From a checkpoint of a small transformer trained on Wikipedia.
Size: 9 layers, width 320, 5 heads of 64, 15.9M parameters.
Training: a variant of Muon for these matrices, 379M tokens.
MLP neurons of a small language model. Each row is named by its layer, matrix (gate and up: input weights; down: output weights) and neuron, and shows model dimensions 16-111. Each number is 128 + 24 x the weight over its row's rms, rounded and kept within 0 to 255. Numbers have three digits each. A neuron's up and down rows have the sign that makes its largest values positive.
Before each neuron's rows, "fires before" lists the tokens most often just after its 100 highest values on Wikipedia text that the model never trained on. A number after a token or word is its count.

fires before: "," 23, ")" 10, "." 9, ":" 8, " (" 5, "n" 4
L2.gate1174:135106126123128113124094127088150100132138087133134144126074097104131108119144100127067134130156089112105130136113117128144159148178142128113171163136138107134148139127123124132110143176133105138122147116125106168175124112104135066156074124093093103127128111158161137151155111131119175098
L2.up1174:100146085166123143132153137107170139130110144074122118136076111139166126119097136131133147123142126155135088134133141103129110159145116128117125124124144111139137136187107106079168082192128091133097100136122117144119134149109103106112162080101062142141131159107128132160115160131119126102
L2.down1174:100114125158085134130144144091084128134152149113147090103178155126105157089135093074108125153127105100110124118137151153103178104115135162140152156079111153162126160108137094112105117144143104112120159117135103128144112132114111174112118080100124114083131169104091117115075145170131167118

fires before: ":" 11, "ity" 10, " zone" 10, " UTC" 9, "):" 9, "00" 8
L3.gate270:127133112129130154118170133107136163119109115166137102119101122194083065148087105099154161137168111083125097127110152158129142123141131121098175151130099114123154168153097078165164110130150134143131126132138120151123121177168114107133097150110121136105136145133158123119139134077099117160
L3.up270:088129153170144133109119147125152118115145166135118132126121131148126081097098123078167126140154127122123087161194126175084112118147096159118137098115142128112165166128121110147099092107147111093084137125126149173119106146126083106154117125105164115117132148161109111171139136139120138131
L3.down270:062151118099146131128120113139166119153122121126133115072131120109073091105078144114107125119184125174151124147146117120145121113108113112112103084121107123071154156124146166121154111081120152099131100111111135119128124131157124104136162135144115145120158139109113053149128085107084187146

fires before: " UTC" 20, " /" 16, " (" 15, " |" 10, "00" 8, ":" 7
L2.gate961:123149130191091144126161139140148109129117143121111155130126120085091133153124127117098156113177108124164170104169164101129132134147152118102118181108126133187070135143090097114142111121167112140119116106131164102170164132123095108185110095135123137161138108119178142140136151133135081119
L2.up961:115149117130149103150105112127139124120096074126140106099114160146122129096139153121150137165145151103110133148173135137145088167194138133137101102134137119153126102130107117131114124131133133121145110153140123172124184110140073090119151147143119134165106153136138152144127151099125102116
L2.down961:120123141158099116112150171107150132104135170163098114151116119075096069112085117100091120116175137134169124132179160134151109104184169088127107084107077121145103147130091090145128145099163117131093157094157120084160145163114121135163104114127153142112132150151098139130147119118115103134

fires before: " (" 22, "00" 8, ")" 7, ")," 7, ":" 7, "op" 6
L2.gate330:122096187118139067089146140173104082120116137088109133097113094160154131151153158128117156135139134140147116135128102124154105112156110134059153127102125100154123155163107092129097102118134122133133157148127113119111122148114092099144119137131145094135128140144142172128142147164137158077
L2.up330:157130161130114106163092135115158137064120152162112161131123161182140077133162131139129114090127120128141112182134150126112093139140150087120130090141158103122150131084084139124150105084106126140120104144161123119102134081122149127128124154146158154164145116148137141137197150123142186136
L2.down330:125116132148124190135141159151150118102163166144079157138094129145130144146131102152123133117186138104089132150120124146087127162154145155137090141151101138117110149143105084121161143138150130178133156146130128154149139113159133170159117155120159095132144107127137118148144142086129145117

fires before: ":" 50, "+" 14, " UTC" 9, "-" 4, " active" 4, "00" 4
L2.gate349:113154135130112113101148170141173111076088111137131118104156137105118085139115087134121115136123128109168118101153153152134153131138125134109138093129167150132117137164130100150139126114140135133117126133169139150143118147093133093136113078118137117132139175124099145161145157133097147070
L2.up349:138164080156151163094134129141131070109110121109142084111123120146123144129124115158148139141133110116123121108141136147145119111136113137128141149129126113109153132142112102130079151085148112121119141144087093114120123112110160097103116087152168176106168107114105134102112136130086131098
L2.down349:130116141110106129114070142108150120111115121144148149134121147126113109140131114096116121139167114131155103111114150145157150113137177117142098169089131150140159143133158153169143077095136117110131137104133126115131108117100148109099186135157148108141107119156139166159102080098063146120

fires before: " |" 28, ")" 13, " (" 9, "," 8, "ul" 4, ";" 4
L3.gate339:118121183130128146145150147107065109128128140109137163098117083092125130145110152156067157140109127139112117138094124124100102105126129107115142169096147124135131139151110103122078148169104132089139146097103093138131093093102136126129158094120127151147119120180081107166158143119104122124
L3.up339:145138123104126169131138174137062152090103098124093133126126111093136133139137121116140126157153131160096155138099134069112128135147093154112120147128131153116083145141113103146161131182149117096066131147089163119110122162114111129147106089127091116120125097131090136117177122124113142095
L3.down339:143130138135128130124127138163106161124138137141107096119154095121168144140140176184106102130119122103121117109096091119118121123167103114080174141119127150167093144148091098156090122136127147121143139118098154101131163141130093155108146150087155122112126120093103159116109132086138123140

fires before: "\n" 28, " " 10, " 1" 9, "m" 6, " 0" 5
L2.gate795:167116131161127129154128138154139129117093115160131152069189141099168089136091111126138142134092181135080131161136108108104163124108156138090107163098126132148120117084166147101088167139169128147128142132112146139126094139115152126154109125138168157155109114131133158124149114103092162137
L2.up795:128139141109140160138139072158138136125106099109100152165134121098100157144120153150118131150092146103124119122157113156146146172120144112123156121168121091119140061148112095097129171136119117131124158117137135153118142132117145113081122133156097156139166120158146141142130132097110105136
L2.down795:140133149112140121110101089142119151121116122161117136154126117136104152075110079112120108111131132174110104162135108131147125162107104132110146140083081117114150126103138168112091126098144129158126136163107135171112136151189165112147127148116106141127112107110111153178099181121112155112

fires before: " UTC" 20, " /" 13, "ine" 11, "+" 8, "," 4, " with" 4
L2.gate638:089137113149092092135101116124146095145098096142109110090111161113116110100093122112140149132146140100092128073153147160166143146152109147133133104135132105162120117117121111117135081110085104134132117130166102145127160137140124132125099164105165137113138146115142159133157132143082100131
L2.up638:120147114175128151117127109129177172122101126107128108076150139134120132130139102078126118112158108146136127142136093140150143147117114101117099152145135125152148097173156169150145158110087133114171175126132135128110120105142129124109123126081172123083161142129136177146171142118097108133
L2.down638:131102141089106121127111153163131117141118134123142136136105121127149102169154111071109169134158108144135157097150099178130102126144101139087121137112124166145105162158130160148168142145152142134132176114158150094136166119144129174113107064139134107088135105113092129122183150176115096115